Part of a small language model's weights: 7 heads of 32.
MLP neurons of a small language model. Each row is named by its layer, matrix (up: input weights) and neuron, and shows model dimensions 0-95. Each number is 128 + 24 x the weight over its row's rms, rounded and kept within 0 to 255. Numbers have three digits each.
A block is one neuron, or neurons of one layer that tend to fire together. Before each block is what it responds to, as a language model described it from the Wikipedia text at the highest values.

Responds to: Surname pieces after first names
L5.up525:113141158118140122140096090129072115142106114132093174122160144157103141139121139155157139146100091110089130128114157152099116106147136115112122102146146072123165161153128141157114105122129164136134127052098176150115058156113145076084144102108100148130133131126133120117138087167124138135

Responds to: Possessive apostrophe
L8.up131:100112145143129142120113143115117129133098112142101081147136081126134119139139121126089166111125129137146132095143105140172137111135132154171125110093139087179125166121137074102145143113143140121171156134153117113157108159096108164130194162109114153119115168125110124151139126063136066134
L8.up372:125127161096111087178110154197085124119127092151108143103158130110117148160113128147089163144123107157138111084156143082125116174112128152134103071139109131136145074107131119120087108140100129089128133136153117106083112102143128145121105142095136131109162197133123146110137131129121168132
L8.up679:100130128133096085118080136148133123159125110130127167120148148107148131093132110148134132131125148186120077128107167169104107135116117180124132119082111112103138128149132165114114152137118113152114105131140105150112095153103142154113164151123123100115089114162121131101091143108080162133
L8.up870:139162162131187146127178123128122143165117156125132114117128117130129057109137088137130118080136111146138104090131123153106133161112136133085100133111106119118129116132113127120122118159118114149116116124149123123147095126071137155111163124133162155144100123154111126146131132124114164128

Responds to: Year digit after 2
L8.up73:110128131154106162122117114121112103144133102115140110144096156133138133150136113112138143175153099154196161144115165150146163143126124103186100098151151136071106158130122127150149109118154123158154123128107137116100131123166081082121125127096080122100136104086130116068140143152130140105
L8.up424:089102110113145166112108103140103116122100093138159113124075113126153123188069138098123167124128098115194096137160160124110134186143115093127117112121142115168139141129118114137142143124133111156131127174131092148123145102130119132149141156114117147139123100126134131105145124202122166104
L8.up432:099131117153178205111112120124103155107074114116162131105111130181155099153123121160164132110087127132117167148100147126095077133150146169154112106129149124134114126155121080136164122136118124136130130118132158118162137143132101128060127111128174102111160107116122116103118138117143202132
L8.up670:183075154111137127129122110098124130192137137112181116128112143122146149097117088141099131125131112127130134110176149137111128153154108119130160119134098162130153091116136148128108177110119130144144115158141139129090125102112079110085083123126148110121125110152116190129154104171168121106

Responds to: Surname final pieces
L8.up386:113116172134113155073135118138116160115108118138129143112098123122085130153094102183172107141122146101098134109160123130128135106121141153127105144116159140107174130101148102122133140113128155123144132101131126137089125123109131137125132098112081116104154138113141142169124106155177154143
L8.up499:143157132121123154159038139120101117142105098119133159137117142119093154112120117106139077153109104126116109133106109151126114123126112119112099109142172100116147135161134117150147134132114139107134091094142112141135120148099146148097084122084139138108160128082175082135108166157096133137
L8.up620:127122165143132119116123147114119184122107104129135108105135130148102152110112119154088079113134135079104123116148132117131132124124147154125083122119163110178139140129104123158098127104112120203141144157170152142110124158124068147109161138143123121132120142147115085118124160134154201158
L8.up838:139094138063115150140120133122084193102108090069167165107115095103113106108142096119154070155109128145119130125162116122177141126121102182117173136122146119132139103150121120123120140148142086152135105136091112164105129120164140115092123088141121119105154170115140153142126139125102144149

Responds to: First-name completion
L8.up63:135108169126112118066154154126124111150157128100105115120095151114152146129129135105126158132111120157181133119142108137079120126116139147086143145130174135097140098133116168133120076125150127087143149149086104125072085107119151139156121124168136074155130131107104154131147137122120173141
L8.up317:138093154092169119126125130128104134170161125157136132134112133110112114122129087155135103156152136149087134086113089116106144112145133143135106105085192134112135072099071112162147114107129139134124150150145129162145119140118106155158089123110135099101148157109091117136141140128139153151
L8.up357:124135157133154154140134120137157140117147152127100136104125150138134165115129114111123168105099162148131102108153118134099130108138157145150123171139137139130117108131095126115114121107166126113118139130091113124111105164129154157168146141113112123081131173091101129124136123149170161109
L8.up521:068141169112114101101127121121173136116169153179160118101122131087159155101131133122101146116124118109143077115137103109123102145114125159134169138102159142115153104109139148115119108112157109122138178152147116137098088116122131154128112144134083144113091137123083124140150097124146149162

Responds to: Given-name endings
L9.up79:135094160149148114114133172126154129164156145115142153125109146159146154137132177102076136135097107145138114109178133155105167112124122140094119137131167144104135117123132111132104130087140126133150191124087106142100107114094139202112093133148118117128146129117161128138157117117110158144
L9.up92:133122154143113129123120154077121113111142185125152110138136143094157165096146146104146137160112136136135106111098124135121126142144144137091121126114120107126115102106091121131114111111144129138101125150124105165137140126145142133132101092102128106130113128119075137150111128182153140140
L9.up208:157166163147105102091141114143110145136140159094104135127135147110122142148133151115132150134139146088146088145148098184153097147116124140116130089095095122136113140139086149109110112102138136103166158159126124116132121139213134153152141121127091131075115149129165103129126123138125089123
L9.up231:113107137161109131083165127101102093123161165183142103129084162139108175148167131157120137136123130115129101090123121165074102087117126169115139157149149094107116092117158106138142111119158130129150101078129116123157113120139110123139085159124103152142095173164114158117140120145144174129
L9.up296:120147155145121107113135121089085141140124092130126115115140160077163148153114144126124146127079141174185126121114128175129133167127109114109129137149187074110141107117093133179121120110142090125140125122126101147097108149139114165111125109128128106180108144143098101095153110092113093130
L9.up410:135078136125088079115129118146127144119141097159138149133126113129127132137128096126139160108154131124132116120064143133125083150112106159104157127086143082129150099137121140127128096080120127158128160153103174147140115162140101147056088112135099117126084104127144097177106088147154150153
L9.up489:136135156075164142135101150163140108136091127145164126092123180102128155112117109154091113152113092178149138138138141078121085151065139105126117147122105140141130141134120096129118099114148134134117146120119153131146127123150094148107109165113160110161128139094113137104122111093140138157
L9.up523:086127180139104123081129137121126120096137196130123145086147128129152141123137129132147147149124120132123117089110107085107134120133137132136123141137131120138127110108124145107149113139171137111142086136131133161151108109164098130107103116092097098111125139105087135127163140187176162108
L9.up629:154109147170139171090132140143128127142112126147121132154102129108146117113134114113118095095114108156111106097128121137090144149115097192110128165125139135137078131149119109110166108076085171107148124125136118100104128117096103122126132122106117151076111089164093138116133143133120114144
L9.up664:138144131106168137112098160127123145131169118092148137173128142141119113180120158143151142144152077124150151076111119127108116152093162146136107126134119147137122132121153182120110115083113172086113144078087123166133108077094105134166115109132152112087119150123131129144115115077117117100
L9.up712:087147148128108146116102108136167139127120102146108095133128134102153172129114166109095141130108102126159088124126127074092132135115133112152109132115136169116097095150131171094147087150183148109121120155110110143155119141150123119142101136138126129154169153154122163093142158176134125147
L9.up714:103088151164150079158135096162144118134116138151088143139174116102121173122153137147155120138123121108134178176108129109148159142091081129127114176093140152136115159109126135127141164138120132123118138180103135127139104079137121160160063098103165090143175123126140083105122092161141088144
L9.up717:132091130107122136074146147158110118143143142159136082151159147107132163147124155115140179141095088112113099094122102154088094121124145096115107152132155162073105180129114116133149143095121082095114156097153113132143114099107150143095128120108146100140101136159116135136143128139133181183
L9.up731:116155163125131155057151178153185118117097182138108122109068122091145135107168122077137112144131136095139129128123132154092128150131130129125109162131140150106122115115150153111101110122158155092147093108130133127142137139119134140141097164160138107153072160093121115124140104117128129146
L9.up786:100105136092134142067146155113149119116155137181126121093142122127149171127140106099110176108134131134150108115078129144157126103131158158153126155143169118109134110137115132111119119054134131100080120113143139172129115138112165149123122102104098130183098115103134159131156119110170103143
L9.up803:113140122124130141092079160114145165166130134101121116125120131107124161147122146103106152085161106160124153132072137152147067118129108157145157098144133123104100128121109134117173081113150113133086128112182129149122134094141128154123139111133133102150138172122099172112091155151178145147

Responds to: Mid-word name syllables
L8.up6:120121160097144129135104125152105122160146117143147126121118105137108122120094102162120163121144116123140130100111102109090107067137103125168112161163154141195074091134117106101155117107151124121088145106117155134162090114116113147112166169117124103148120094094098131081078160109138181131
L8.up129:102183121111139127127116109071111141134129113094161170139101163113133139099156134160121109117158125114098121061143128095164144101110125114116159115134156118122166128164131093134147113108157139122147150137166140152137097144122095134115106074145096154114139178116101148110114113114165106117
L8.up768:121098120123140153095064154132127156118116169165117163111100167163155112128150121137129150128135123138112134118155093133134155159069072120173099162094119140142095127158125076086133131125154122128158151169151136143126124104116140129117103114100130120113142149126146128128157133102171104140
L8.up784:103110121110136137146098122107077143161134126160153143130075144173128148137078115099169101104170123129143123131120114106100134119132097105123137136108121120140117117131125091135143121093134127146102114153125161128142140107119097083106094108093105128159112110151110124145127156091155101125

Responds to: Mid-word name fragments
L9.up20:115134123156116135129144144146117150149135062161085105171149116133184090131133094145118160159155114107124136124133134159172110137131152095141113167129124115133149110155127112133128132133139131119136148105131134168121129127132104134155130112154107121128141120150110137118139163188126153145
L9.up67:159111135132130110121102117090130137133132120142127117103102113131130126167125164174149128190139119124124161135124122144091123093118138098186142133142106141069107122096167109129109130126121159154167124135158142152135087146135144104132102118130138087149154162133097123136135162146160094121
L9.up150:137140113154166125119115135092102083097136092102155127118084107126116150104144105098149102164159138147128098126157127092096143136112113124155094187114143128112130145124118142148130123069176170142122131132104129156101129129136131119144107129126151132144140152129111131133124172134156107143
L9.up171:152086152090100127145111144091105170146121096151109107170137146133183120185149157142131140115124111163099120162109188113137110110099134157138081149134127122137135131119123115138079109083194101125107114124130155158126089135104146150148122113120176121153131144132096142121117148166139117133
L9.up179:143113103111140179153098111124146142145124112137116140093152142133161146112106159120106123146122147124117112155161129167083149158106144135159118108143112145167128141098126138104104114108117155121116115159167144148124084120152120102173101124063105114100138133140138106117137143102158087097
L9.up223:181106134153111151134120129179151109148140074137120090125151125094137092134143115167134130137152103121130117084172141136112153134063141122117108149097125144119106115135153125129126143108154089095117131135119136141101114139112127101158141141114153143126128148083076131158137114128108096130
L9.up238:097135116151144108140106116084122123147173130155161136131122129152132148153101094072176112108126126135133112129129125122115117136125092110149113123084087118176121128110128104180124119098167149159128093135151121151129170146091114117135123100090100102149163136149103131118149149141181101123
L9.up246:101122133098154141130071098110118142134069097113079087123109136093152137176122122117098157123089140128122127141119099145134099167061156157144112126145146131105111109112152164108138136095117106125143100123103128182147110144152135127104124177147183133139123122139120122147121129123123108137
L9.up331:163123138132101123105088141089137115174176105115122135139086157147102116102129139131122094130104177120142112161121147138142127131146137127111096156148123098119149107101121114100132118140133115101138135131130117107114115147092125089114123083127144108140129173154134135087069149142115127113
L9.up350:098155100128107132141106153088121144139125092151111077167128088139139117134056136134122105120196123099175093141136148077145122144136148118128132129121161105105156155130149052151110125132102112145146175138129124134116108107138099076162134113123139134187142136101127121172098140160120135115
L9.up397:165155106115128127141083128141083082178150097161093093109142143158102122127131133151129144140168144126127144157068080150115142120104155125131103096143159125134115112155128166117106116131165102155144145098134130168120109159163091141108142124128126111132163134112099130066148117112129107140
L9.up595:116151136135162164168115130088159156128135111141112154140179125105159126153117128156101114122122099157127160085071115147126084166152158162150102116141140140138128117156104120161133096119138073113157115103130143116138162093092115093155139111099102089139098106116079123125144133118133104150
L9.up685:124142139116120113125116128139099141123105089134113090149109086083155164178123143094139151150147116124157103128128157121119115144102161125166092148164106144136131153130137078081122144127130158138095122114164126128097120103130142141136107130120156123121117135146122112126151152088122117131
L9.up747:149152125105156107140130133152141168170178109130128156167115109092106140123120121144122142083126158128104117150116119100163127095104120130131148130106117150100119119099086155087104119119123151154133137139194125140126127135123115135129142154127084138118161127139141132172178178158126114169
L9.up755:108151157126120128131074089116125127133146124130143121118119139164151105138115118095144106118132124158113136155136141155116114148137132131143121130135106141109108162104182108120133171116164124091110118141171114139107134066100113107143089069113146105175134121155165103120103125114164095126
L9.up827:096152106119154117131099105134119122115121076126176119119139156090177048113142089141162070096126120122136130142107101100116137123157100130100162163107095142136121192110164126136117149102145108126106142118159105176153099145150135150135143111113159058106103168095127135140148137145119135126

Responds to: Mid-word name fragments
L5.up530:099104111156116162117082138125122113138123124084145137116133134150121086121109093144148121118164114136108096133148108120096126128116101103159157167121126122117150140105162158118149152150151144152144094086127128097150126147167141171133084086093127116134133099143123153100122146082152135119

Responds to: Possessive apostrophe
L9.up162:107159142118145143132171150103114149087151098139091112135133113111149094175085089155129176152115112135147105095130100122161116169107123124134120172149132123080144139093102146102129111092127166141126110128161148137112141157113160138104116104146106145118107172113126128138117123114140124150
L9.up265:131091196064099136147123147143139138118140136126148124125129155109161151138101115127158127134155133085125087178093136101115185152137104177138119138124149101091165137140154129113135134156105149124134126135076151101120128149144154112102091118105122137101160113123125135139114138172134135105
L9.up303:120125136141127136168144140164100156119126146138147176154124127196128109102169145164137149144101124117134043147116136160177123138140135177116085146132128132136085107163073120134098112112075105117130123102110151139114119153122105161155148143142127169125108109137142129137107079088125161142
L9.up309:100114124130146128119115112105107161158125117084133098157136140110118109136140147102165145155135139117151101086101145142137145088145154111142124125134122123117140113097152091113136090121141157092114110140128162127064108187176105118157144089105143118110085110112141119110145170119128127099
L9.up325:119133143132137097153084112121129152148179189097140133133144151136090132116104069110192138110111128135140126118172099147158098153115105135101141149147125168142078131106124146095079097164157113107092110130147138116119121136144129139186136153094149111123156156124122147106156125118102074109
L9.up335:151158150145120082138097123104116114114134113118135154157147112116128167160153163159114125136087095084130103132134161125139139149114123075143131097107107118131174154169188105124100144136126121082094120121087092167126124187080110122136123121127175107173171140149098095131105156122144140120
L9.up388:079153144128121107085119111126142130141139145131127141118123087085117084143089144138126154139119075139114093068099135104130146102112111134127111089136123122108130138117121123115169104170146091104123180155137127109120109105152104117097160143128089126159098151150143134130090104112174183066
L9.up409:161145110131112111115141072138105118122138123141169131136153108094145101117084108170136177146118139175122152133172139168113116108148117139189109128118160111145131181106115143078183131120145129118111099111149116101158102161120131119110129135092138084101131133115163158157124104113136154101
L9.up455:123137105154151149146115143135139129108135137122159144122159144141120141098134125121151126131128157131107112138175120153167124114122112101175158128082167126137125094102154143136119126105107147102086104132123138058100105134174153153138111122131128117104108145166166143101164140135078119080
L9.up534:148143098126107099112102137133100111132125124116123114157119150121117110146110130094112127111142109119142136103125066139163136144128103164145099173149124134140129117107106166090146121108083147143133110139163098130114116134118100106085098153112160151127132188139074124142147125136152125131
L9.up558:141121165077140166112147184130128130132111143105135151121110073104133123101152141142146157110071094179132104135123127133132125136105095145149119141104142147094104120115086142137128145158117120128086114127115094136123155152098136120144161147136141127133166158158131137156098159108154137133
L9.up563:108153130113135130116160099131128139107143107171159120147124136124147129115125167131130096132140138123100107125122108132117121142167099132154146130108140061117105126122139135103104137147087092174143159115149115135126120139145161165131150106132133152174105164156147107126131129139140147156
L9.up588:119117151084122108177138112157090116152128135137171096097098130123175146108115095158124112154122114090136131115134167072155115105165159148138144134151123103144101096132133112159112116116114124106151111138165131152118121165133135125155157120165149128142098111119092150125123107139124170159
L9.up665:130126148118117162098129167122144123148114136154144135109148158126160109115139131128126130139148139143110108120129145141157111117121121110139132137133123095090148158152105071107114133102142129151147116116174112103149096127126152153154112090127179135159114079156096125148130170148177137090
L9.up702:131119150134129112141156148167089108131119149121121142185158065132120119063108118149090092081120124125175087095116138106114123134163091103094151151082133132142138123155107117152112151138157138109106138117153079083149092129188086074148098129151141124150149149158122102102090178110113128139
L9.up895:128120154157113121155141129137113101105094090101166107154135177137137098150095061108171144123146145134096125193156125168098128112101089154106170095112179092133138133131156081101122113109118156124139115111126156138127116173180104136081129136128157107103160148122128166175151153126126111133

Responds to: Digits inside years
L8.up42:128141121125134141064096165125107160110137147142187124149163132092074098113145109135087116129157132108158091139121134109110135085129160101116120139137169176127123112062104096142129129104069130118132134149125106140097090140128089132168094151149117115146161156120144112131123144102173126148
L8.up57:164121163131181117122133119126076123134117138097118121132184106128100125132144137124119058157142140160096147147131131147090114117131134136132124129103124098097122113155162141116131144129138143158130118121127140086072142129127116108130139140116121096121134130121112128120146150088100116114
L8.up324:120156162144136183086107164129149159089106148129177136126193149092087150143127091121113125079156137123131115167151113163071155103110121129115121140124163143119150114141129111153075134137079162121174127114124112145095150090125104119150121100133119137131166128091151109137130124104138116117
L8.up658:160154155145157114093137116133101154142126122174154115132161114096084147128122138124128149119163131110157106169175161150090104138101119120138100148127136106133087141101074143134131143111129133139145134105114114177145094127115134125169109160161126125137098130091145098118068122095140120110

Responds to: CJK name characters and year digit
L9.up252:142146132115157194138170157122142124117160125140174141116135125080142096117141106144078132131105106109086063109137117163115105207128127177102155096138158156146092112109138132137127121116100106131153127115155121105118134116121118149115101120129136147134109127150173161121096111127138127100
L9.up266:115118140168103153170150118106148154106138169124118129161173138080114155131113088095175133174134128121131106114123103137157105111130114143112143138166127136135087141112135113149132154172140092126155168154145114077135110131118090141152150145106140165118131143123166136140109104138125123121
L9.up402:125128130152079141147113155125126132161121135097122165128132144101137095121166119116158142167088165097137101134112100182131147094125094109092096104180101087132064131150138118146122161109137063107129114134150127095088114164138146118133112164068103113150168130136159109092101090203083132142
L9.up484:135113099106102128126115111104097108164140087120144085115131118133179106093081147155136179145144079157168115106109121084106131177117100135084154067155118127161157096124119144105125138153134123145177148112116159123139134102133121105118114139103122132112137164110142189082129142161126114142
L9.up582:120101135183091077092161109105130151083117140151127142124118137119122101120142142103099135159124083148108126124100104144129133105173168113121136133121121129109109081141128155064132125155127163098082154129168101101138163156143134137191102119156127143098130172156155109146122096175136142145
L9.up611:123118157150122116142145109119124183099092122162127119177169115073111139142170104143103119130121093136086166130104104101119141177107145103144115087098102113148104136118147200142078136154129158114099128122137112093129096155166140189184119164135146131145119123098155108107133146171144122132
L9.up653:112148140070153153168165125126130109109159146101119081133124108164116145155108132086134154098123076114142093135110147159106128104184138140146142159122120163106108128144125154151142154137109095168133114114155136123150111130159108082074127136135122171107124098123144158139131141169116142138
L9.up660:139091149126068096110154108144101120173157121136142104155117145138141102104132150133114150161147108103188166180139120126139123099122096074112115104172129077160114122135117094096124127149118106137157198109131138118103148124116144153104133113112094138142108133113119101112110116163115165115
L9.up667:101125120129122132104151109149111092156107109133155079110146122116142126130116117152133100091107104151096098171197152174139096143103084100088156134137118162063100125112117139122140162158121141124106129147129165120081118138188114112105163094154139122134115154118149115170146115139143147125
L9.up692:098117152106137126131107145126141107090107083126090140131098147154161153106115129122147105151176124119128180143113081098097138165120105114133176119119131115138165120127147114119118131077165125167129099141140138126130149132107123140118116131112135150134142120109140147125107154130177123094
L9.up710:140161117102093141087154150122110142112118131087175105135131100131134129146123153122117123161131130119153075101121128097169125141109105136114122127155129148130121174073128127146114132143107087151117120120128159126108134099119115101129159114099069101138072143110101143134112131136110131107
L9.up722:108101125157150118124119094146146175113108108142123109105134129080180091170127119133150155149161076151114102148115129095168143134109148072136124134112105146166071145152122093156154124124134109132143125157154140153109124139138112117093105129121069142115108157115126161158129106136159081144
L9.up769:107108142114145124143154150160122134123115127121102113128147192105120102131141143125127106130116115147173116132127121157094118136139101126127131106152103147152134097107150148121146166128142152156143153153169153167099134157112133124120181124113153125144119132119110183137157136111110128098
L9.up823:115155146136123141079154077129131090167172150141144116177132132158164125144122133133130148158079131151145136111130092098130156133141086099170110121117139117115123158150134111121143105126145132161122115167184084132098139108127078134125107108096131138146180132171123087158148123180156119104
L9.up825:130179155143079151147142107132115120164136169115145124132148124154134124085116157160148141072152055125135153103125149164136120133135143115134154135128117141134111124113106084105084135106105143078118122133160144104151133146132141121125133138099097176110105119138141153107095111114108106158
L9.up879:131128109119139169140160096148112129115096091137134115153132147146162149148105125126113140147133149097095126153107120124154099138120127107069128123159109146113096118150155134113076087117116145168150114101127152151140161129198170112192162097148127112084125152090115147117133106139153176065

Responds to: Mid-surname word pieces
L9.up4:136101167165106112154133109154178147097138108091141073118118148114141134147154105146145126128148102092096143115126139138138118154142124073152118134142174088136100122152142134098146121108202097114130088157148136127131093121136057127111121104142135108128130162117162153124138062121142140114
L9.up5:115099149117115126094140129113125151150157140126148116139126129115143147148166107087084131149101089092138128078141111106140156112155129125159172108069154145168177145122132150150151127141160109113143156141123153104104082143110125112121090087145150127149131138106112079118168148130151144125
L9.up134:142169128129112099156112156165143157131145135139132121139109135133094103162139163154149081113142151099110190113125136082119167100136128107084088218161081143087117141106161138149128129136134126116147130129129145137127106192072126113189100116129140128109121131131107149134129157136129148139
L9.up140:103112130101060139131101125129153124149154127086150113085101174102115119149136133140102110148092124106116101128149122114104129130107151141133146123104131119121132136100142153163157081104137140110095125110120122107116140175118180171138098093143137079107163168137116178159100139144085109134
L9.up190:145106186087094127131116100151139128115113145107105120120122122156124116118148135117182119152091110140113132118146089138164139123139099138127119134212146132124109108119111106143164131132103117142121126102109131143098097116118128107115141158132160135089117121147128115109127112156120142146
L9.up293:151113141133131135131142129092122128068118112122123111125163096154097157142123167137111129180125109114133082134125104181087133136117107155130116179134168139126145115134134117128174137095130104139125165120106160110132097134154144131142116138146141138153160118119119138109096115149112122150
L9.up386:130079159113116132142082062146121150128092110147143132133139151089113113144162154129124118117160143157136116112123151090099107123101145132138106151097133122160115204123141128157144146182144141096103138156144151124109103164138135142149142105115125130114125121066162117138141131108166132159
L9.up404:112151160112125108163125150106098132104114126074126100128138109109088144153133175135173055201086145091108120154119107097133131125140101138126094102192144124136123137152100110108141147127114098113121110081144095132089120140139107184120139165117140140123127145118125175125139139139075117158
L9.up416:153154110128105116120181100110145106120162142135110095137091137109092128131131124136139094138138114086108103070123100094156099105121126111099127127129153120136108130135135151120136150095144121166115105138108116150148113132121154138112124134100176123130098172084133106109131143121106167146
L9.up470:093126118155093081123110118166143153147099142116142153172151144139143140155136115143175122128128131099140115114124140140138170128118092089123088104104137111151123109145163187131143194157133135108110105111169124109141130063112134118102100102129133049128146128072140140171071174134136161110
L9.up518:140144147147102113108128106109107120107141150139132136136118113160141138120130144115188140111124153083061110119117148126158171099108096083088097135184109105101167124114120134114130083112118147153129116103134148160112076116116099165092102152115059125165156120115108128123161105148184116150
L9.up544:145137129143080102112129071116156129129123123139090161111164117142124100136143134105136153127157134132135167126147117091160182163166123153100133166144104134146114093100120101159123124094145141122136119123137120134143117121093181140115119110131141110146128138111146136121114146115128108123
L9.up578:118151115109084055164114112122140135122113141137129153122087124159134121106139127166108154142116092152189141160101134110144121133141078089073122121109119119141170109147101159147121094160121144175125127157150120156092122139100128135124087134104127099135133186117144164160160131109145150120
L9.up631:090113138118111109159106135152134122109180115123167105091105108132113117139113153133136098132158116137124102145142143123167162125151100124123122129090138097157120136096166188132159132131150149125129081123068146129105104119089104105161175125093135081148149179103148145147082116126141134129
L9.up689:143153129089142129152095101116127122108109126138167083130148141122141108099090121081099074124122130112139128081156124150099141133125135103085113125152135109138134160116142113159149172091133148119144101170150122166142101139120109127152122098149080099141126129143128108111142175153128121138
L9.up809:144130154144119166128112112130107163129113103149076156092144095142120131116122120138169109100117128067077138144125134171133114108149133144082124118146159095139149116108146083166136129129125147150144071073126160133127106123139117077098116158132117097138133143100124124127128165153144148125

Responds to: Leading digit 2
L5.up209:140125116153107112137107096122088113141090150120162150110126149157147135134104167122072127134163083117129104137147129122123137152156170113135172123131114182117107160108122124105119120151148085094130111094089178101093166141148144103122123114115097101114121136085167127101131125126124172145

Responds to: Possessive apostrophe
L5.up62:080145174122151112136155141135080148099122106114097137058165134120089137112163119116119134142118138155091085117110160097134154155118110176152133131090116105122109128094123109124141122130134115135153160142137130103120179128142163111121159145117121128130156172165137177120131120086173172096

Responds to: Year-range second digits
L5.up310:149102135096155123152113124108081134119147130114119107146166155120127147182126109127099151133140153164125115137107166161137120112144162123148127126135168091098132150082128117096116143110143159100126111154111163099110153123137160127092136125140109119124134137109114176121130131117120146122